{
  "norm_eps": 1e-06,
  "tie_word_embeddings": true,
  "init_std_down": 0.00554,
  "learning_rate": 0.0144,
  "dataset": "wikipedia_en"
}
MLP neurons of a small language model. Each row is named by its layer, matrix (down: output weights) and neuron, and shows model dimensions 192-255. Each number is 128 + 24 x the weight over its row's rms, rounded and kept within 0 to 255.
Before each neuron's rows, "fires before" lists the tokens most often just after its 100 highest values on Wikipedia text that the model never trained on.

fires before: "\n", " ", ".", "; ", "\n\n"
L4.down397 [146 127 130 154 162 175 105  88  76 113 133 148 115 146 129 123 133 151  85 124 135 102 171 126 131 124  91 149 133 130 152 174 138 119 105 177  94 115 101 104 142 140 107 181 101 127 125 109 115 123  99 129 169 151 142 128 152 133 100 151 113  98 128 153]

fires before: "- ", " ", "tr", "t", "e ", "ay"
L4.down568 [110  88 137 140 133 149 141 158 101 102 108 120 149 108 156  84 120 130 115 145 133 133 155 103 137 127 120 111 132 151 120 104 131 163  83 121 133 102 142 105 119 127 147 110 158 178 115 136 177 107  92 188 129 116 148 121 118 117  97  94  83 153 107  78]

fires before: "on ", "h", "on", "C", "am", "n"
L4.down693 [ 99  80 148 137 134 108 143 145 120 128 160 112 104 134  84 126 123 122  98 134  91 144 131 113 158 161 108 142  73 136  99 126 134 112 114 142 116 115 121 124 116 117 137 126 114 161 155 174 133 138 153 167 133 130 136 132 109 108 100 146 176 107 129 103]

fires before: "\n", "\n\n", ", ", "e ", " ", ". "
L10.down348 [122 196 146 111 176 170 117 133 167 143 134 112 125 179 120 111 123 170 134 150 129  97 160 127 108 108 112  63 166 115 113 147 117 109 137 147 141 125 100 127 135 178 144 119 108  61 114 113 154 144 106 111 142  98 114 140 124 105 139 149 126 117 149 112]

fires before: "| ", "January ", "(", "|"
L6.down743 [107 105 138 146  96 141 135 142 127 158 111 155 141 148 156 147 135 111 160 134 137 132 180 167 114 125 146 149  90  80 144 150 115 120 168 113  91 132 116 131 147 100 137 154 131 100 122 109 176 134 119 133 138 141 125 113 142 113 137 135  84  95 152 123]

fires before: "\n", "Al", "- ", "| ", "mat"
L5.down134 [123 110 168  83 174 142 171 116  86 105 117 168 114 141 129 137 125 143 116 123 116 122 120 103 155 115 118 128 141  98  95 171 106 124 114 110 104 122  94 138 140 140 129 147 124 137 116  92 135 132 115  91 132 186 168 133 147 155 129 148  86 166 154 127]

fires before: "tr", "201", "t", "c", "202", "ty "
L6.down701 [140 110 111 182 172 142 147 187 109 102 100 138 135 123 129 133 136 144 135 132 134 110 139 107 131 145 120 124 127  90 125 110 124 106 133 143 134 129 138 120  94 129 177 180 161 158 147 124 116 119 106 131 129 149 107 150 108 116 140  76  91 114 104 121]

fires before: "in", "n", "n ", "ned ", "an"
L5.down345 [ 98 115 186 149  83 129 111 135 114 151  76 118 128 107 124 118 122 163 101 161 143 137 125 139  78  98 158 106 154 180 110 129 121 125 111 149 166 129 116 123 118 137 155  73 111 115  98 150 110 100 104 136 141 128 106 172  88 104 116 112 118 142 112 113]

fires before: "| ", "- "
L6.down546 [156 140 132 115 132 108 163 110 106 133 122 126 138 155 127 131 174 126 153 146 116 124 163 149 119 124 122 130 147 138 118 120 182 128 136  82 154 150 111 101 106 157  81  80 121 167 169 144 146 113 144 135 147 120 114 157  62 117 100 149 146 133 147 155]

fires before: ", ", "s", "s ", "–", ". "
L9.down84 [ 66 133 153 137 110  90 147 169 152  94 124 178 140 113 156 105 112 147 168 173 120  87 128 159 144 103 139 123  94 140 141 129  91 139 168 106 140 152 117 126 151 157 126 128 116 135 110 112 145  93  77 119 135 122 127 115 134  88 132 155 147 174 117 103]

fires before: ", ", ". ", ".", ": ", "=="
L9.down852 [133 150 184 119 108 126 145 129 120 157 149 154  99 137  93 137 118 148  73 109 129 141 105 141 106 106 122 125 133 140 153 126  87 118  83 118 125 136 115 169 109 146 104 138 140 126 112  78 178 136 107  99 120 130 116 109 131 136 114 146 116 150 135 112]

fires before: "ed ", "el", "ch ", "f", "er", "st "
L5.down146 [ 74 126 139 140 168  98 121  70 117 144 167 107 144 167  61 143  72 156 133 151 154 159  92  80  95 128 145 111 132 106  81 101  99 128 131 108 113 138 123 110 127 111 148  85 115 141 147 154 112  77 165 147 145 138 135 122 140 124 111 129 152 151 129 113]

fires before: "\n", "\n\n", "ob"
L10.down84 [137 125 186 130 161 169 116 100 168  97 116 121 168 151 175 135  75 117 158 123 114  87 134 137 129 117 116 160  99 134 132 124 127 134 174 150 110 154 134 132 103 125 112 126 136 121 115 137 144 137 111 127 112  95 104 154 131 125 147 155  90 113 132 169]

fires before: ".", "le", "any ", "e", "an", "9"
L5.down241 [133 126 123 112  80 104 120 158 111 158 115 125 114 173 136  95 138 123 183 156 176 138 139 174 128 141 116 125 108 118 127 132 112 142 120 138 109 124  99 141 137 125 160 114 130 102 118  91 132 107 122 130 123 110 119 165 115 134 132 116 144 102 112 125]

fires before: "| ", "|", " ", "ec", "of ", "or"
L3.down280 [172 142 150 131 130  79 151 163 126 154 128 145 144 128 155 126 135 109 120 119  80 135 142 186 143 108  95 142 124 131 117 136 105 122 143 109 162 128 127 117 157 122 100 149 110  98 114 128 155 123  93 104 139 134 132 108 118 139 129 112  65 107 124 138]

fires before: "t ", "ed ", "ic", "to ", "u"
L4.down864 [111 140 131 143 128 115 153 124 158 117 118 167 175 186 144  79 116 110 122 125 144 141 133 189  82 150 101 196 132 141 159 139 129 121 137 131 139 125 109 151 114 151 125 129 109  96 110 154 154  85 144 103 125 146 101  98 121 137 139 127 140 167 118 141]

fires before: "\n", "u", "ut", "(", "\n\n", "| "
L3.down900 [164  96 105  87 137 103 134  84 124 126 132 141 111 120 120 133 126  90 137 103 164 108 161 103 175 149 124 110 142 137 111 114 171 127 144 113 138 143 140 127 137 165 124 123 157 131 125 107 101 133  76 128 167 193 125 143 113 165 120  91 159 102 126 124]

fires before: "on ", "am ", "on", "am", "vis"
L4.down819 [106  96 167 123 115 113 100 145 102 133 162 117 116 149 109  80 126 146  61 144 109 143 124 152 151 122  99 127 111 138 128 156 125 120 138  82  69 123 158 110  90 123 122 145 168 163  92 167 130 101 147 161 101 121 136 113 131 101 132 115 117  94 102 152]

fires before: "\n", "\n\n", ": ", "; ", "."
L4.down74 [160 106 149 133 163 152  98 107 117 124 126 128 168 134 156 128 137 147 144 157 106 134 122 124 148 113 109 125 109 102  70 159  95 112 146 128 113 141 106 155 126 102 130 135 102 102 114  97 123 134 114 117 177 163  97 136 145 102 102 105 111 152 168 148]

fires before: "\n", "s ", ". ", ", ", "\n\n"
L6.down571 [ 93 119 142 102 142 111 119 136  97 121 100 122 158 126 139 111 160 101 106 161  87 132 220 100 118  97 135 142 108 109  95 134 145 143 127 118 131 131  93 131 136 120 113 120 126 134 109 144 157 110  87 134 131 129  99 110 130 126 165 123  96 137 166 147]

fires before: ", ", ". ", "al ", "s", "d"
L6.down273 [134 106 156 141 125 138 141 107  85 146 151 125 101 144  97 133 108 122 130  85 133 148 106 120  98 126 148 144 133 123  97  84 119 144 135 114 110 136 118 120 146  96 130 113 126 137 108 167 182 111 146 101 141 108 111 126 114 127  96 150 114 141 118 111]

fires before: "| ", "|", " "
L6.down914 [113 141 141 148 106  83 114 168  86 129  83 147 104 157 143 174 177 152 153 147 116 130 162 133 102 125 121 144  75 109 135 153 178 154 138  96 152 135 109 103 135 166 126 128 102 128 143 149 128 109 130 107  92 126 154 173 116 149 103 151 146 160 108 145]

fires before: "\n", "ing ", "|", "| ", "\n\n", "- "
L6.down862 [142  87 132 141 131  97 128 122 128 131 155 103 136 135 109 128 183 122 113 130 133 136 168 160 130 145 127 157  94 145 135 131 184 134 121 118 185 112 121 115  99 117  99  97 161 166 123 114 177 129 153  78 174 135 142 134 104 107 102 189 117 108 162 155]

fires before: "y ", "ical ", "ing ", "y", "ed ", "er "
L4.down297 [116 123 140 103 127 140 144 109 121 146 149 158 145 132 171 106 132 150 113 132 161 156 111 159 120 123 118  91 161 148 110 142 121 153 163  86 122 111  99  96 104 114 168 126 123 142 108 108 138 113 132 131 130 100 104  78 130 134  85 140 166  97 101 159]

fires before: "le", "any ", "an", "os", "e"
L5.down592 [152 135 142 131 124 137  94 143 153 139 104 126 174 128 148 114 168 163 143 166 131  92 108 145 144 106 116 135  76  91  76 171 119 115 114 155 126 158 119 105 173  92 160 101 142 138  50 118 162  88 162  91 132 115 174 132 139 140 135 130 102 118 113 126]

fires before: "\n", "\n\n"
L10.down985 [137 122 167 125 124 170 107  62 128 113 132 128 106 130 177  99 179 106 154 118 132  67 166 169  97 128 124  89 120 139 117 189 144 130 157 124 108 129  90 137  97 100 151 112 130  93 117 173 111 140 160 121 127 143 125 158 150 140 145 131  95  85 144 163]

fires before: "u", "e", "ed ", "oun", "\n"
L3.down267 [107 110 153 162  94  98 155 123 171 146 162 141 160 138 144 148 138 140 155 140  94 139  99 136 144  95 148 180 126 162 103 146 121 116 163 107  78 116 129 130 101 135 119 136 148 124 125 151 124 102 128 121  94 133 116 147 118 131 113 141 128 159 142 154]

fires before: "\n", "\n\n", "ed ", "s"
L3.down305 [118 118 158 107 107 129 142  98 168 138 112 106 116 138 100 116 151 105 125 121 160 140 128 137 167 141 134 118 108 122 133 116 127 138 111 145 135 142 134 119  87 104 118 115 181 141 173 135  97 133 111 104 149 133 130 179 121 116  88 136 154 121 135 137]

fires before: "iv", "ic ", "ed", "ic", "ed ", "ished "
L13.down937 [148 124 140 162 189 143 168 166 148 117  97 157 143 161 123 158 110 125 133 109 141 160 146 138  62 122  97 140 104 100 120  90 130 132 148 152 158 125 120 135 150 135 126 161 163 152 113 141 132 150 135 105  85 111 111 119 110 157 165 139 109 139 128  82]

fires before: "e ", "al ", "ned ", "n", "ing "
L5.down352 [126  77 117 136  77 150 133 114 147 109  79 126 120 132 111 123 120 122 115 102 104 170  89 127 143 120 144 114 203 162 124 110 132 142 150 116 141 173 110 159 151 104 150 113 104 123 129 130 112 129 141 156 131 113  96 159 143 152 157 139 107 165 110 140]

fires before: "\n\n", "\n", " ", "."
L3.down492 [130 118 142 103 120 147  89 143 103 152 169 172 107 110  99 163 122 159 106 123 142 140 122 119  84 128 130 120 138 127 146 142 138 140  75 155  74 176 122 148 106 132 124 158  97 133 138 122 115 144 126 148 122  99 159 121 104 138 103 152 135  87 117 122]

fires before: "el", "ed ", "th ", "eld ", "ew"
L6.down1013 [100 157 141 124 102 119 120  95  89 116 151 128 159 154 112 134 113  82 125 143 157 188  90 131 124 149 118 147 135 117  86 126 112 119 133 120  88 123 149 105 152 119 155 135 139 138 140 119 119  83 160 145 141 121 144 137 149 101 172 134 141 142 125 139]

fires before: "the ", ", ", ". ", "P", "C", "| "
L4.down135 [ 93  99  97 136 131  70 164 158 104 127 147 112 194 125 109  96 127 142 143  95 134 102 150 101 136 147  89 130  96 165 126 164 137 123 124 115 125 160 125 139 130 177 124 124 124 116 170 136 141 131 112 130 120 135 156 138 104 159 148 143 142  80 111 154]

fires before: "ed ", "e ", "ic", "es ", "ement ", "ing "
L13.down800 [148 108 116 139 138 162 154 129 153 137  96 148 131 137 130 127 150 173 147 145 147 164 132 141 144 154  84 117 167  96 113 104 159 140 147 154 151 118 135 101 140 131 145 145 102  74 115 137 139 170 100 117 101 148 117 151  80  77 139 120 116 116 108  64]

fires before: "- ", "\n\n", "s ", ", ", "\n"
L10.down948 [141 184 151 129 173 124 129 116  90 126  94 129 159 114 142 138 133 112 145 156 116  98 157  95 127 114 118 116 134 125 123 154 105 133 166 123 120 154  82 120 112 148 147 156 117 125 110  97 151 115 125 129 149 107 136 118 134 167 144 191 121 122 183 146]

fires before: "te", "any ", "an", "u", "ut", "le"
L10.down298 [125 134 108 156 128 155 102 124 106 144 109 146 117 138 128 125 135 132 158 126 130 130 157 143 146 128 115 100 111 134 138 125 147 123 147  97 153 133 102 115 112  96 130  89 124 101  81 121 189 170 131 137 123  91 157 163 126 164 106 110 103 141  91  89]

fires before: ", ", ": ", "–", ". ", ")", "."
L13.down103 [132 137 144 124 103  96 118 138 128 135 118 147 148 135 157  85 152 141 110 134 141 154 153 109  91 146 139  96 137 120 163 146 122 116 125  95 124 154 109 104 119 155 142 139 137 113 116  64 113 151 101 113 112 133 137  98 116 130 127 152 156 123 126 139]

fires before: ", ", "\n", ". ", "C", ": ", "."
L5.down899 [133 165 136 144 123 119 129 143 158 156 118 147 178 140 112 105 147 194 157 137 112 139 112  99 119 166 132 131 136 163 141 106 113 159 114  83 138 147 130 158 106 176 116 115 111 134 126  96 160  77  82 157 140 119 158 118 113 128 152 123 128 138  91 138]